{
  "n_layer": 12,
  "d_model": 192,
  "n_head": 6,
  "n_kv_head": 6,
  "head_dim": 64,
  "d_mlp": 512,
  "vocab_size": 512,
  "activation": "swiglu",
  "norm": "rmsnorm",
  "norm_place": "pre",
  "norm_eps": 1e-06,
  "positions": "rope",
  "rope_base": 10000.0,
  "rope_fraction": 1.0,
  "qk_norm": false,
  "attn_scale": 0.125,
  "bias": "none",
  "tie_embeddings": false,
  "parallel_block": true,
  "init": "orth",
  "init_std_qkv": 0.0451,
  "init_std_o": 0.0,
  "init_std_up": 0.0451,
  "init_std_down": 0.0,
  "optimizer": "muon",
  "lr": 0.0138,
  "lr_mult_o": 2.0,
  "lr_mult_down": 1.5,
  "beta1": 0.95,
  "lr_head": 0.00479,
  "grad_clip": 1.0,
  "warmup_steps": 200,
  "schedule": "wsd",
  "decay_fraction": 0.586,
  "decay_shape": "sqrt",
  "final_lr_fraction": 0.0,
  "batch_tokens": 16384,
  "seq_len": 256,
  "doc_mask": false,
  "train_tokens": 113900000,
  "steps": 6952,
  "dataset": "wikipedia_en"
}
MLP neurons of a small language model. Each row is named by its layer, matrix (gate and up: input weights) and neuron, and shows model dimensions 64-191. Each number is 200 + 30 x the weight over its row's rms, rounded and kept within 0 to 999. A neuron's up and down rows have the sign that makes its largest values positive.
Before each neuron's rows, "fires after" lists the tokens most often just before its 100 highest values on Wikipedia text that the model never trained on.

fires after: " A", " M", " for", "um", " m", " P"
L4.gate159,205,254,128,204,147,177,220,208,235,256,193,215,223,203,214,263,196,233,195,180,190,152,220,194,187,160,238,225,200,186,269,197,222,160,165,180,208,210,207,194,203,185,242,182,175,214,239,188,254,227,188,171,201,189,149,235,223,178,229,222,285,121,183,180,192,228,265,228,188,158,185,216,194,190,237,138,203,149,197,161,211,197,207,245,210,254,166,195,186,171,180,226,224,189,199,184,202,191,198,221,143,215,170,165,215,204,208,233,228,169,206,211,190,212,220,195,179,200,194,212,162,227,199,234,187,237,242,178
L4.up159,199,194,209,199,190,252,209,180,215,144,199,233,207,176,149,221,156,158,214,229,213,197,258,192,195,203,184,215,208,215,173,229,218,207,100,158,241,215,199,249,209,234,163,185,198,220,140,194,191,248,210,173,160,234,244,208,211,175,152,185,167,221,175,196,171,192,250,176,218,196,223,196,208,215,128,197,236,209,190,253,193,224,131,214,217,163,181,178,208,171,218,189,174,151,219,223,144,148,214,185,204,194,202,160,168,172,206,188,183,190,174,204,160,195,204,172,240,201,239,196,175,227,162,224,171,146,183,200

fires after: "r", "on", " f", " F", " c", "er"
L3.gate210,162,230,207,187,206,294,182,206,188,212,193,199,182,150,211,275,176,222,239,200,248,212,223,247,173,160,174,143,180,218,194,139,216,231,199,215,238,265,234,168,155,200,175,194,251,215,204,221,175,224,210,220,206,193,209,225,191,210,248,179,193,202,174,215,154,237,221,177,185,187,217,155,201,198,213,231,190,188,156,200,217,223,192,152,244,217,219,177,169,263,179,204,149,193,249,269,172,218,260,176,223,170,212,156,211,243,201,202,121,160,250,248,233,192,218,208,203,180,207,191,226,214,177,247,212,184,170,200
L3.up210,186,187,156,191,192,156,190,157,167,192,205,221,199,220,184,174,257,194,204,216,203,188,199,222,264,207,150,151,248,227,173,194,186,241,205,189,201,135,197,211,134,247,193,174,199,165,196,257,234,166,173,196,200,169,192,143,153,211,206,236,179,140,188,207,194,216,189,199,205,229,169,236,205,175,171,200,196,167,195,192,228,256,206,121,165,170,201,199,217,140,161,144,111,229,258,227,167,149,187,195,198,213,172,216,194,203,253,195,209,195,209,256,202,202,218,217,208,252,154,130,227,169,182,267,207,191,188,181

fires after: " be", "c", "g", "u", "id"
L8.gate16,228,163,134,202,181,218,159,192,211,187,170,188,189,196,192,230,234,183,204,164,225,111,203,248,209,177,243,220,159,196,236,138,139,122,201,223,166,254,194,191,184,216,182,208,202,221,155,164,190,237,140,184,222,176,173,189,237,271,206,225,211,167,190,185,211,176,223,219,222,230,150,197,216,173,256,186,199,205,190,189,210,201,200,201,188,199,194,171,189,221,164,260,174,196,170,228,184,194,158,185,157,196,185,220,170,175,218,216,191,197,209,187,200,217,201,252,200,226,251,176,263,194,153,197,205,228,188,222
L8.up16,179,212,180,199,245,269,197,180,246,161,187,182,199,241,172,150,204,195,180,131,200,210,151,189,178,148,189,209,215,173,181,208,183,213,191,136,146,234,157,199,227,144,203,244,203,183,222,238,184,252,238,172,218,155,264,167,168,209,228,212,160,255,181,179,216,182,220,213,218,192,234,224,164,192,219,155,184,177,187,210,183,213,146,238,225,160,267,166,175,182,169,198,203,171,153,231,234,204,212,217,208,189,169,219,210,199,218,202,197,220,229,177,252,196,184,268,162,188,202,136,129,252,167,187,202,191,185,210

fires after: " M", " ", " G", "um", " H"
L3.gate265,229,273,217,201,212,201,258,184,223,195,198,195,194,176,228,203,212,154,188,219,186,181,251,168,186,186,215,206,164,155,210,183,241,238,228,232,171,212,191,180,218,257,239,192,192,251,194,250,194,143,230,217,165,210,155,225,159,252,248,137,214,157,188,146,172,162,264,203,239,144,196,181,165,154,204,196,174,129,172,192,247,260,180,175,190,242,210,227,233,120,184,203,254,230,191,228,212,218,174,219,208,254,186,166,224,208,221,222,189,214,206,182,163,237,180,182,216,239,185,208,216,188,168,219,217,118,169,194
L3.up265,197,211,165,149,210,220,256,195,214,165,200,196,234,201,204,161,186,212,177,192,185,202,200,187,200,160,201,206,220,157,183,189,250,209,179,231,235,174,209,173,177,209,208,209,234,207,154,200,213,194,216,178,240,254,175,168,160,216,151,183,230,210,168,202,133,154,282,201,219,226,236,157,228,195,208,210,191,175,175,197,289,206,218,213,242,220,207,178,159,209,159,170,173,226,224,191,162,199,263,210,183,240,196,151,246,198,182,248,222,192,166,157,190,195,228,186,216,194,244,198,175,197,208,234,229,155,227,194

fires after: " l", " h", "l", "re", "ar", "ial"
L6.gate295,192,239,173,197,220,188,185,201,256,216,213,200,217,245,168,196,248,159,261,256,237,181,203,230,185,185,215,259,177,233,204,241,151,226,158,164,190,169,157,182,158,165,207,144,143,210,246,169,203,247,173,197,198,212,257,214,188,218,209,164,213,213,205,191,180,220,213,196,191,190,219,172,176,202,190,192,210,204,148,221,194,182,203,195,210,212,244,170,165,178,209,211,180,167,179,200,204,146,201,227,231,203,181,212,212,196,250,222,229,178,181,190,214,210,174,259,189,194,184,214,230,150,242,227,189,202,242,186
L6.up295,263,129,211,227,146,219,171,182,192,189,220,210,208,217,200,209,178,200,151,182,218,170,195,199,219,184,182,217,227,149,172,169,190,281,184,174,181,197,139,209,163,175,248,217,117,228,193,214,261,216,180,168,168,188,176,210,170,227,201,234,162,235,194,174,216,219,215,237,167,170,207,224,157,212,161,162,200,206,202,184,236,190,209,188,226,192,190,148,258,159,187,166,189,212,195,194,141,212,196,160,183,179,214,200,208,221,236,183,193,222,182,132,167,225,226,219,192,159,208,196,188,185,198,168,146,257,191,215

fires after: " c", " f", "he", "in", "r"
L2.gate292,184,209,167,215,202,245,201,172,180,246,227,198,193,172,202,161,212,226,215,199,198,188,237,195,208,196,157,159,183,249,228,180,194,215,166,186,169,222,206,193,199,187,209,226,190,197,185,204,169,203,244,171,212,185,196,150,199,219,193,190,182,203,204,240,222,192,207,209,226,134,224,179,230,151,181,261,176,179,211,226,220,216,214,179,199,184,264,204,209,199,164,175,220,253,262,242,198,186,167,208,206,195,200,198,201,227,151,183,150,154,196,284,193,186,222,241,246,221,185,189,197,193,187,204,173,238,211,178
L2.up292,197,171,132,241,220,234,215,192,196,249,221,208,123,217,236,184,189,195,246,161,252,212,193,188,202,228,156,195,216,223,192,199,215,164,193,231,169,247,216,181,223,167,237,189,223,208,168,162,162,201,231,178,158,244,176,179,167,187,182,237,209,197,205,177,126,152,212,159,218,145,184,201,168,177,215,212,165,161,193,183,211,200,158,163,174,206,246,183,168,192,152,180,146,255,238,237,178,184,187,199,198,195,159,192,211,220,215,163,132,184,165,247,177,184,177,198,196,192,196,177,199,168,218,158,182,268,163,156

fires after: " F", " L", " f", " b"
L3.gate229,162,184,202,200,214,160,94,162,171,245,190,162,131,207,221,220,179,165,234,221,209,222,177,201,172,202,184,230,182,218,197,207,128,165,219,201,161,196,213,237,177,168,208,173,213,213,181,183,215,199,213,235,180,189,208,220,161,178,164,226,163,193,199,194,206,190,267,267,211,120,238,161,212,213,194,184,192,243,174,220,214,210,175,190,211,190,271,220,187,184,214,236,125,274,198,153,204,225,209,199,208,210,224,199,252,209,197,222,163,198,186,210,227,200,206,219,211,216,212,172,193,190,188,172,130,222,185,168
L3.up229,234,184,225,198,203,170,157,180,218,173,173,215,193,244,244,173,155,204,134,232,210,179,179,218,212,174,209,201,182,183,191,190,147,169,165,176,207,172,188,215,187,178,213,207,204,132,207,196,195,189,213,197,211,192,185,175,218,195,115,181,252,207,229,172,180,169,192,261,216,195,241,158,149,232,175,188,193,166,194,179,170,176,181,219,215,187,272,182,256,179,194,182,184,278,232,131,217,242,263,171,186,177,186,202,176,194,202,215,196,214,184,194,249,196,229,256,168,193,203,199,241,171,168,186,187,182,182,144

fires after: "h", " h", " f", "e", " H", " N"
L4.gate379,194,194,202,209,223,247,166,195,214,246,168,163,207,164,216,253,227,192,174,222,178,215,264,266,202,196,203,211,189,229,148,166,170,203,204,187,167,218,213,214,189,205,225,201,213,259,231,287,209,193,237,192,151,243,140,166,157,202,210,190,208,225,206,184,250,232,186,178,202,216,199,228,241,185,227,265,232,158,218,201,255,174,204,155,149,121,226,181,216,192,226,199,227,212,242,246,181,199,183,150,170,187,196,156,190,213,212,191,181,153,169,267,257,180,202,213,215,180,208,155,190,247,239,180,182,210,158,186
L4.up379,212,164,208,226,177,154,206,230,196,186,183,239,185,185,231,212,177,241,251,217,217,215,231,167,204,202,113,156,219,232,266,184,190,206,211,240,205,162,201,229,215,218,151,172,167,239,164,184,185,223,219,190,191,212,158,213,200,216,199,195,199,190,223,232,168,239,198,197,189,237,172,171,238,199,160,222,201,187,138,189,204,131,232,203,205,232,169,174,180,172,227,205,241,223,205,242,219,249,222,206,183,191,189,182,227,154,193,229,173,224,232,241,147,219,167,182,192,214,232,269,166,223,182,171,206,200,211,197

fires after: " f", "er", "ie", " ex", "e", " F"
L4.gate77,244,185,191,259,196,180,199,173,164,207,170,227,146,226,212,250,229,231,169,232,232,209,227,207,189,226,190,232,184,235,208,179,235,210,191,219,237,227,226,183,193,230,223,224,175,219,199,185,201,211,212,183,190,153,126,197,142,221,211,213,198,163,193,218,238,235,243,218,199,237,243,188,180,179,173,235,211,187,142,216,188,181,191,140,236,177,132,234,220,220,179,198,226,188,235,254,239,174,253,189,222,181,160,215,217,151,207,187,214,198,211,204,254,173,208,202,194,199,262,190,197,242,170,157,231,153,180,172
L4.up77,274,165,197,204,215,151,158,164,218,178,197,190,214,227,186,204,236,185,171,170,187,181,205,275,169,232,165,226,248,174,141,192,201,209,179,182,185,176,210,249,178,211,214,209,178,201,160,197,195,238,226,193,204,198,142,221,166,218,155,256,174,216,169,211,206,166,213,196,216,189,223,172,176,185,179,195,195,128,179,218,213,220,164,179,241,154,126,145,247,258,202,203,185,231,176,248,203,201,180,186,239,160,135,220,209,193,229,244,196,165,219,271,221,242,209,208,235,225,208,174,198,220,206,172,212,152,179,184

fires after: " 19", "19", " 18"
L2.gate484,204,172,205,196,183,228,220,160,167,217,237,152,161,210,240,207,199,227,201,228,161,155,204,206,221,227,158,223,206,153,189,238,228,218,201,189,163,212,243,202,284,203,196,218,206,200,142,240,204,194,172,203,145,112,208,185,199,213,160,165,170,194,160,200,208,202,231,205,202,252,212,191,187,134,261,235,216,187,175,230,218,257,204,193,215,170,194,185,221,195,221,243,210,228,231,186,238,165,190,222,167,192,219,173,184,212,240,183,237,193,201,202,205,230,194,200,170,227,153,261,235,164,217,163,183,171,186,184
L2.up484,211,238,176,279,170,191,228,168,192,202,238,260,183,220,213,173,209,251,169,206,191,178,184,224,168,218,216,256,192,186,229,233,180,207,190,186,115,245,220,185,205,153,191,188,183,214,152,191,186,158,223,230,203,138,215,168,217,196,136,184,193,201,167,207,249,215,222,229,188,165,204,254,193,177,194,249,154,259,168,177,210,251,193,222,173,219,179,228,214,220,184,206,205,210,168,202,160,179,207,206,216,180,173,208,235,225,172,209,208,211,223,209,163,141,202,125,196,237,107,203,177,195,170,194,173,194,219,207

fires after: " N", "e", "ay", "un", " Y", "r"
L4.gate34,134,216,193,191,229,188,177,145,128,201,208,188,208,212,231,250,235,163,146,220,167,193,174,187,247,178,207,190,190,211,162,209,195,242,233,226,221,184,177,255,170,190,192,223,177,244,177,256,183,185,213,178,183,163,173,186,156,252,239,166,239,192,160,209,195,212,197,187,200,173,204,214,180,216,200,176,221,199,218,165,231,179,256,207,180,215,197,296,161,180,202,230,181,234,151,238,213,205,154,209,206,205,229,261,170,177,236,151,235,181,236,248,211,153,223,189,224,188,234,186,246,231,228,208,196,154,239,198
L4.up34,197,165,204,211,167,221,138,213,190,200,159,254,184,253,213,167,166,196,233,242,209,236,194,211,195,170,198,211,209,215,165,229,233,200,205,228,196,210,206,252,258,226,153,183,267,204,193,163,169,207,249,241,226,184,192,215,213,190,188,195,187,252,230,191,173,183,251,205,190,211,188,200,181,189,201,177,191,209,186,209,178,147,291,222,211,180,155,245,204,170,284,196,168,200,180,201,201,175,182,219,183,205,162,181,188,154,221,194,250,245,224,234,207,204,208,223,183,228,202,182,234,225,215,176,267,169,221,257

fires after: "t", "c"
L2.gate248,201,183,209,217,225,257,210,217,200,174,252,136,250,212,244,217,197,144,158,199,236,210,183,200,186,160,249,242,232,251,178,197,220,200,237,189,185,204,186,145,214,271,173,235,169,172,241,241,161,134,163,218,156,232,182,271,178,197,183,183,216,232,231,244,202,199,216,191,195,205,242,229,184,193,168,149,179,179,157,218,257,158,196,163,210,174,211,193,213,181,209,202,185,231,228,186,194,210,190,189,208,233,175,189,264,230,202,208,159,153,184,223,197,214,193,160,153,186,163,181,144,165,209,213,150,197,203,212
L2.up248,202,146,215,193,205,223,192,215,228,215,216,170,254,218,261,225,223,137,170,159,222,227,157,228,197,197,216,242,242,205,190,180,197,237,196,175,240,225,162,192,203,244,199,243,200,183,217,216,171,159,165,177,196,236,205,235,204,195,166,173,181,249,190,219,204,178,233,184,209,223,213,213,204,207,180,130,198,163,185,220,254,183,198,167,231,134,187,197,150,117,194,243,242,205,194,197,192,228,151,188,256,191,212,245,236,261,203,188,245,187,188,176,173,223,185,157,193,144,169,212,185,163,221,221,158,169,164,189

fires after: " ", "t", " c", " C", " s", "ot"
L3.gate311,170,164,190,264,284,178,200,226,221,171,171,145,211,160,179,219,191,179,174,168,188,107,188,174,217,181,166,181,214,216,158,217,181,214,209,208,181,157,168,182,186,186,238,192,218,214,254,186,146,218,179,184,182,181,212,235,182,194,150,197,169,246,182,227,197,222,236,218,203,173,230,179,205,212,170,193,169,177,225,203,217,225,211,136,190,162,199,223,218,201,128,192,183,207,211,216,209,251,153,217,214,189,177,223,196,179,221,222,227,198,222,161,185,170,162,168,251,216,247,198,214,169,228,232,143,250,190,131
L3.up311,184,218,202,239,184,212,201,167,208,238,250,225,205,201,180,224,212,179,180,197,220,181,193,198,248,211,183,227,222,152,182,222,205,231,171,186,180,178,161,241,213,180,235,203,154,162,226,221,175,219,193,217,201,233,195,202,164,180,159,160,177,207,201,193,165,210,233,151,233,240,243,203,205,239,189,174,159,155,180,185,213,202,245,203,187,192,204,133,170,187,176,236,223,147,130,192,221,234,163,222,216,190,175,230,220,189,236,217,175,211,234,195,197,215,249,165,295,152,168,166,167,168,285,230,136,176,222,181

fires after: "ou", "ic", "f", " o", " n", "or"
L8.gate187,223,187,235,232,209,226,161,179,212,232,228,233,214,225,171,217,193,237,133,210,204,198,204,230,216,201,205,203,160,194,133,228,191,228,200,213,231,205,190,186,241,212,232,149,166,215,259,237,200,207,167,165,227,199,151,201,179,184,208,202,214,173,146,165,172,190,232,234,206,180,183,225,135,230,162,204,201,168,186,221,215,212,196,192,200,157,253,179,207,231,242,160,200,184,228,194,235,153,227,239,202,163,181,184,179,219,255,145,191,194,209,236,242,202,157,201,185,254,199,194,251,170,208,258,202,206,220,240
L8.up187,216,157,252,156,203,173,257,205,178,208,218,197,193,180,133,213,167,184,199,164,168,231,232,201,228,233,216,222,243,199,174,178,180,170,217,218,184,168,163,243,201,226,164,192,210,226,217,174,209,220,142,180,203,231,157,199,205,222,231,207,162,212,217,177,218,184,224,215,163,154,212,199,157,120,170,240,203,154,205,219,167,180,178,228,222,180,197,158,268,174,208,186,197,177,175,145,206,154,201,210,219,175,197,260,173,213,205,153,175,192,196,179,160,208,229,170,203,137,237,175,139,203,223,255,208,152,233,214

fires after: " 19"
L2.gate6,162,173,197,180,159,210,188,158,224,220,231,192,210,200,213,204,181,203,192,229,152,181,288,241,209,174,227,222,223,200,180,219,242,205,176,117,211,163,203,221,230,225,235,208,197,174,174,234,181,197,190,252,196,179,210,153,191,175,153,154,218,158,172,198,202,202,218,192,172,155,206,205,213,152,241,239,185,184,204,252,199,214,155,260,161,189,192,211,212,203,250,256,204,199,222,234,216,144,203,153,155,246,191,181,181,218,242,245,214,172,197,160,179,149,169,186,109,228,215,259,254,195,210,203,189,203,251,191
L2.up6,194,206,225,203,144,181,195,147,174,228,206,219,178,133,190,206,251,178,164,213,170,170,155,177,193,241,231,230,230,165,209,178,195,151,260,220,192,186,206,249,199,190,227,189,144,209,165,180,232,213,187,187,190,162,188,209,150,192,245,208,182,158,165,185,243,218,240,198,205,171,217,227,170,174,148,192,193,151,200,191,177,283,168,171,142,177,200,183,156,184,161,155,199,226,193,222,250,221,163,210,188,148,125,170,267,223,233,171,237,207,229,225,197,188,199,158,269,208,166,205,220,204,196,181,188,199,181,193

fires after: " 19"
L2.gate452,182,209,201,180,160,193,219,144,203,205,251,218,214,182,203,235,224,176,197,228,188,190,217,211,209,243,193,215,188,190,202,252,213,241,237,187,163,167,222,182,234,167,243,220,168,181,183,231,224,146,203,193,177,137,208,196,243,151,173,208,183,202,160,236,211,238,283,168,189,223,226,201,258,176,248,296,256,190,201,231,162,273,180,236,143,181,209,224,177,214,170,247,216,240,194,185,205,175,249,185,203,206,207,221,180,212,268,224,233,202,181,219,159,181,208,193,175,165,160,245,193,209,256,223,141,220,194,210
L2.up452,200,212,195,224,185,215,221,159,157,192,232,196,193,175,167,204,224,219,176,227,211,184,196,244,191,209,183,280,268,187,191,205,238,206,208,204,166,198,190,230,210,201,211,210,174,220,143,176,221,179,212,243,129,213,224,174,189,152,158,169,188,161,164,198,253,227,247,190,189,215,221,257,183,180,198,231,160,187,218,195,223,229,144,170,157,211,232,235,201,217,220,168,138,179,195,242,229,180,205,171,188,206,173,200,260,207,252,157,211,161,245,230,220,169,189,144,227,224,187,200,194,194,205,162,182,163,214,197

fires after: "ed", " s", " L", "d", " g", " G"
L3.gate178,202,170,162,215,126,197,202,220,241,191,214,204,194,194,175,216,184,148,221,206,216,196,223,219,206,238,183,243,183,168,179,136,274,143,217,256,207,185,233,219,131,246,210,153,227,215,178,243,195,237,242,224,152,188,213,220,125,185,176,220,205,214,265,226,166,199,239,188,219,224,201,228,241,196,195,233,192,177,120,254,205,208,215,154,243,212,243,197,166,183,162,236,202,243,186,219,196,195,176,218,166,192,215,182,215,167,215,177,192,196,177,202,216,164,186,158,168,270,215,241,166,231,197,200,180,154,203,157
L3.up178,159,178,205,209,209,213,211,233,239,161,228,153,197,206,194,206,190,178,232,255,209,176,228,157,176,221,165,231,210,221,158,226,209,170,191,252,177,212,244,150,160,239,193,205,234,205,206,174,175,254,182,234,194,248,244,245,153,214,181,208,216,188,234,227,197,191,202,194,237,204,193,172,175,244,158,202,202,157,201,202,218,178,196,196,266,237,253,195,172,166,170,209,205,214,146,195,190,184,176,226,204,217,214,174,238,277,238,165,184,172,207,203,235,153,190,203,222,259,188,221,199,189,159,169,184,149,264,185

fires after: "ic", "ent", "or", "her", "ian"
L3.gate347,207,235,188,199,213,193,225,191,226,189,238,198,207,199,193,197,181,163,172,195,178,187,257,184,136,198,212,194,246,194,154,198,179,224,188,165,204,217,128,207,164,223,130,210,209,246,252,265,232,216,154,191,164,196,216,252,231,210,207,186,245,208,216,201,219,198,202,204,197,176,191,236,150,197,216,234,211,230,182,227,184,230,171,159,191,162,282,122,162,146,187,211,216,210,203,174,203,169,186,181,208,161,236,203,188,212,229,165,180,163,181,190,190,221,215,178,166,205,150,201,218,230,258,223,169,177,266,246
L3.up347,190,169,234,231,175,174,183,212,213,200,217,195,207,243,240,205,191,154,204,177,169,179,185,184,166,219,211,187,179,147,182,213,197,207,177,181,175,200,157,233,212,215,209,214,202,220,195,228,175,176,176,196,188,188,178,215,152,167,250,185,221,200,267,149,192,190,223,198,191,169,204,229,149,178,222,232,163,230,209,250,217,174,191,249,234,205,156,179,236,151,220,246,170,234,219,164,234,174,223,200,247,178,132,175,207,205,256,171,186,237,209,195,193,255,227,142,212,145,130,176,171,254,207,196,210,202,207,258

fires after: " s", " S", "ou"
L3.gate177,243,172,185,195,216,220,162,138,158,219,202,158,166,241,220,194,208,219,214,187,213,239,172,238,183,217,219,278,206,245,210,145,191,229,169,172,197,222,229,202,215,190,143,168,238,161,229,201,225,189,223,204,224,203,225,200,201,187,209,188,192,186,226,224,209,236,213,271,245,214,214,167,174,137,198,189,212,170,179,203,225,192,200,157,250,179,184,236,238,171,203,142,211,264,214,174,208,198,190,245,197,124,175,197,168,201,159,199,164,184,159,160,203,173,235,226,148,205,200,174,176,163,183,154,147,206,283,185
L3.up177,204,190,202,240,209,235,179,199,201,224,242,214,149,170,192,192,193,224,192,220,221,241,182,251,166,283,209,262,235,177,166,201,180,237,181,186,175,193,213,191,243,213,207,196,219,218,184,192,259,190,269,215,159,194,191,166,214,204,186,165,192,213,142,220,227,221,197,216,244,198,158,215,204,156,243,266,227,168,206,181,250,187,258,203,184,188,189,174,164,188,182,135,204,165,141,203,226,227,264,215,191,239,184,203,187,227,175,183,128,204,140,183,186,122,215,201,164,151,170,208,192,197,190,176,193,176,218,234

fires after: "qu", "ip", "u", "ic", "g", "ir"
L4.gate353,163,181,199,179,221,217,179,170,229,184,189,193,163,155,185,195,202,217,142,253,186,162,231,191,138,203,217,144,183,167,203,165,153,151,191,182,195,184,207,165,195,246,194,237,231,234,204,134,207,241,211,205,213,140,149,191,182,231,259,201,216,253,204,250,141,206,203,187,185,167,225,213,148,220,197,212,218,159,203,232,211,200,124,168,249,189,256,149,214,242,235,278,180,174,230,210,191,187,211,208,149,171,179,255,259,195,214,232,177,220,238,183,192,196,201,216,190,203,187,195,219,178,179,212,146,215,187,175
L4.up353,164,205,221,189,223,210,132,151,235,204,240,200,194,206,192,250,154,248,191,174,193,131,185,231,131,237,176,215,180,184,206,202,224,232,218,142,148,237,224,222,215,197,199,207,223,178,181,190,140,231,224,206,252,187,206,178,120,215,243,178,218,263,160,210,134,195,226,213,240,192,153,189,175,142,188,254,179,196,178,195,218,213,169,173,242,175,218,209,213,210,196,208,164,215,157,180,208,188,183,214,225,197,224,200,191,229,217,243,154,173,179,162,142,179,234,192,214,232,156,185,234,264,233,230,188,215,191,226

fires after: " 19"
L2.gate211,182,197,234,212,126,208,219,160,152,214,217,203,230,193,164,197,215,180,188,256,252,150,224,193,225,235,168,241,181,200,189,254,184,213,197,194,167,213,240,252,199,207,197,254,149,206,204,202,244,192,167,231,150,103,214,192,213,211,197,184,227,235,190,213,222,279,230,164,186,181,197,194,192,181,231,223,207,208,225,227,173,235,185,141,147,242,217,196,195,231,179,228,217,258,245,188,227,149,191,202,195,184,255,189,171,265,281,162,189,146,235,198,217,170,200,173,218,234,180,251,191,224,216,175,151,136,209,203
L2.up211,171,208,193,238,222,184,188,187,181,261,177,230,224,243,212,201,237,222,228,217,209,203,147,250,179,268,231,226,213,209,173,202,198,139,150,170,195,242,230,221,213,192,229,151,150,192,188,176,229,212,187,206,191,165,213,175,222,185,163,146,171,146,162,253,186,170,233,188,205,185,239,234,210,219,180,183,166,134,222,224,185,194,191,193,191,202,242,204,228,177,145,205,175,220,197,178,212,178,181,194,196,167,199,193,126,217,200,222,246,210,190,190,166,167,192,198,218,209,190,234,224,188,225,186,174,195,260,145

fires after: " F", " l", "ar", "l", " f", "r"
L4.gate109,223,199,221,231,177,134,175,188,150,235,190,252,180,187,207,169,197,180,253,196,240,216,223,206,196,202,215,199,173,233,249,197,133,202,227,174,195,194,172,194,181,221,160,204,203,199,222,195,217,204,205,221,245,198,191,216,167,201,229,213,182,246,190,247,246,235,238,169,180,196,212,177,192,244,254,174,231,242,214,207,242,193,255,188,245,224,208,208,199,181,181,186,169,186,230,234,179,199,222,222,278,163,171,226,222,261,162,189,241,187,185,201,227,222,170,251,212,162,119,210,179,161,210,189,170,175,206,115
L4.up109,153,218,192,176,207,173,152,202,168,215,197,213,243,219,221,145,222,167,167,180,139,160,140,191,204,186,202,270,204,142,188,244,182,193,183,102,235,130,177,222,197,214,241,239,175,199,179,150,241,214,168,223,182,177,256,201,172,214,166,231,157,199,167,123,217,238,182,194,249,179,247,195,226,155,197,160,177,215,194,191,218,207,236,210,210,213,217,179,247,184,170,213,224,215,152,160,250,189,271,254,189,194,189,171,174,199,188,222,264,182,199,206,250,216,193,227,186,202,163,214,212,219,184,196,239,250,223,149

fires after: " s", "ed", " L", "d", " S", " Ch"
L3.gate461,152,220,144,184,160,216,247,199,194,140,214,187,221,179,227,177,172,191,172,211,238,214,210,198,155,143,213,215,117,162,189,181,183,166,217,217,181,180,233,211,251,206,189,153,233,160,229,213,221,249,232,207,158,148,244,222,198,191,179,197,191,225,191,170,234,194,222,226,153,199,199,154,194,204,200,178,211,163,155,206,116,214,208,170,203,185,219,236,204,202,143,165,288,242,164,211,148,165,188,215,143,158,219,230,169,237,191,173,193,185,129,206,229,173,258,169,169,212,190,238,148,171,201,230,140,210,183,209
L3.up461,191,255,230,207,182,235,211,234,194,206,210,203,190,193,204,203,234,173,259,224,216,269,150,173,153,244,162,218,234,222,222,160,190,188,214,248,215,188,203,202,181,233,273,212,199,201,211,182,200,261,192,197,142,257,201,189,164,244,184,215,222,228,190,187,218,202,181,212,210,256,238,180,166,185,236,226,200,157,170,231,209,164,215,233,179,211,157,199,189,203,235,238,163,216,146,189,249,187,201,207,193,238,178,244,210,229,215,161,160,218,160,183,257,184,217,194,185,145,179,147,178,191,188,191,217,183,155,162

fires after: " t", " T", " re", "ol", "t", "in"
L4.gate101,193,183,223,194,210,237,245,209,221,248,205,159,196,162,213,226,229,216,228,181,172,192,170,200,160,226,297,250,191,153,183,180,223,220,212,208,147,202,225,159,184,189,224,176,196,172,168,228,206,157,206,214,178,270,198,196,190,193,195,247,190,228,198,233,174,211,183,155,179,214,211,176,125,247,220,246,191,162,161,132,216,184,193,191,157,175,243,237,166,203,167,199,251,245,181,179,223,182,145,215,181,216,239,164,232,161,225,240,159,154,161,207,163,218,195,134,210,208,147,222,170,183,227,207,184,189,198,186
L4.up101,201,165,204,197,206,137,208,203,190,191,207,205,229,224,265,175,209,199,201,268,234,225,180,182,216,188,212,176,182,265,194,230,174,215,170,202,222,170,207,232,205,162,173,210,155,159,212,193,203,189,190,220,165,155,134,269,230,184,194,155,205,196,233,182,249,179,197,184,210,244,195,156,193,266,207,203,269,167,226,222,205,220,189,219,203,256,184,208,218,185,152,172,265,184,229,181,174,179,202,187,190,186,209,226,217,210,209,215,227,197,205,166,200,234,179,213,200,178,190,231,134,174,207,157,161,132,210,208

fires after: "ou", "o", "c", " |"
L2.gate429,183,111,150,195,222,164,171,161,208,204,237,172,199,187,198,211,151,187,195,175,245,202,191,202,193,233,237,146,246,161,193,174,215,263,189,201,208,221,226,178,237,160,199,254,172,226,194,212,214,175,147,204,134,186,225,166,141,202,171,179,225,241,184,210,175,235,203,212,191,233,212,251,172,190,173,229,226,222,139,223,263,165,143,232,194,186,232,166,192,248,252,250,221,203,196,200,229,193,200,220,151,189,217,259,214,195,188,205,199,207,178,224,205,188,190,212,162,192,192,153,215,201,186,204,147,242,238,188
L2.up429,214,170,214,212,176,174,175,182,184,157,184,285,142,217,223,203,178,223,211,197,234,225,181,214,203,164,247,190,194,181,195,182,180,146,194,162,158,241,201,223,213,196,165,252,218,240,190,227,249,223,195,171,205,257,221,251,195,165,204,179,189,260,146,134,145,219,250,188,207,197,236,208,204,183,240,236,234,199,196,213,186,180,189,277,131,217,227,218,237,201,199,230,192,209,177,241,166,225,233,254,256,166,204,231,219,217,229,176,252,211,218,183,200,199,238,171,229,139,209,229,186,164,243,197,197,231,187,177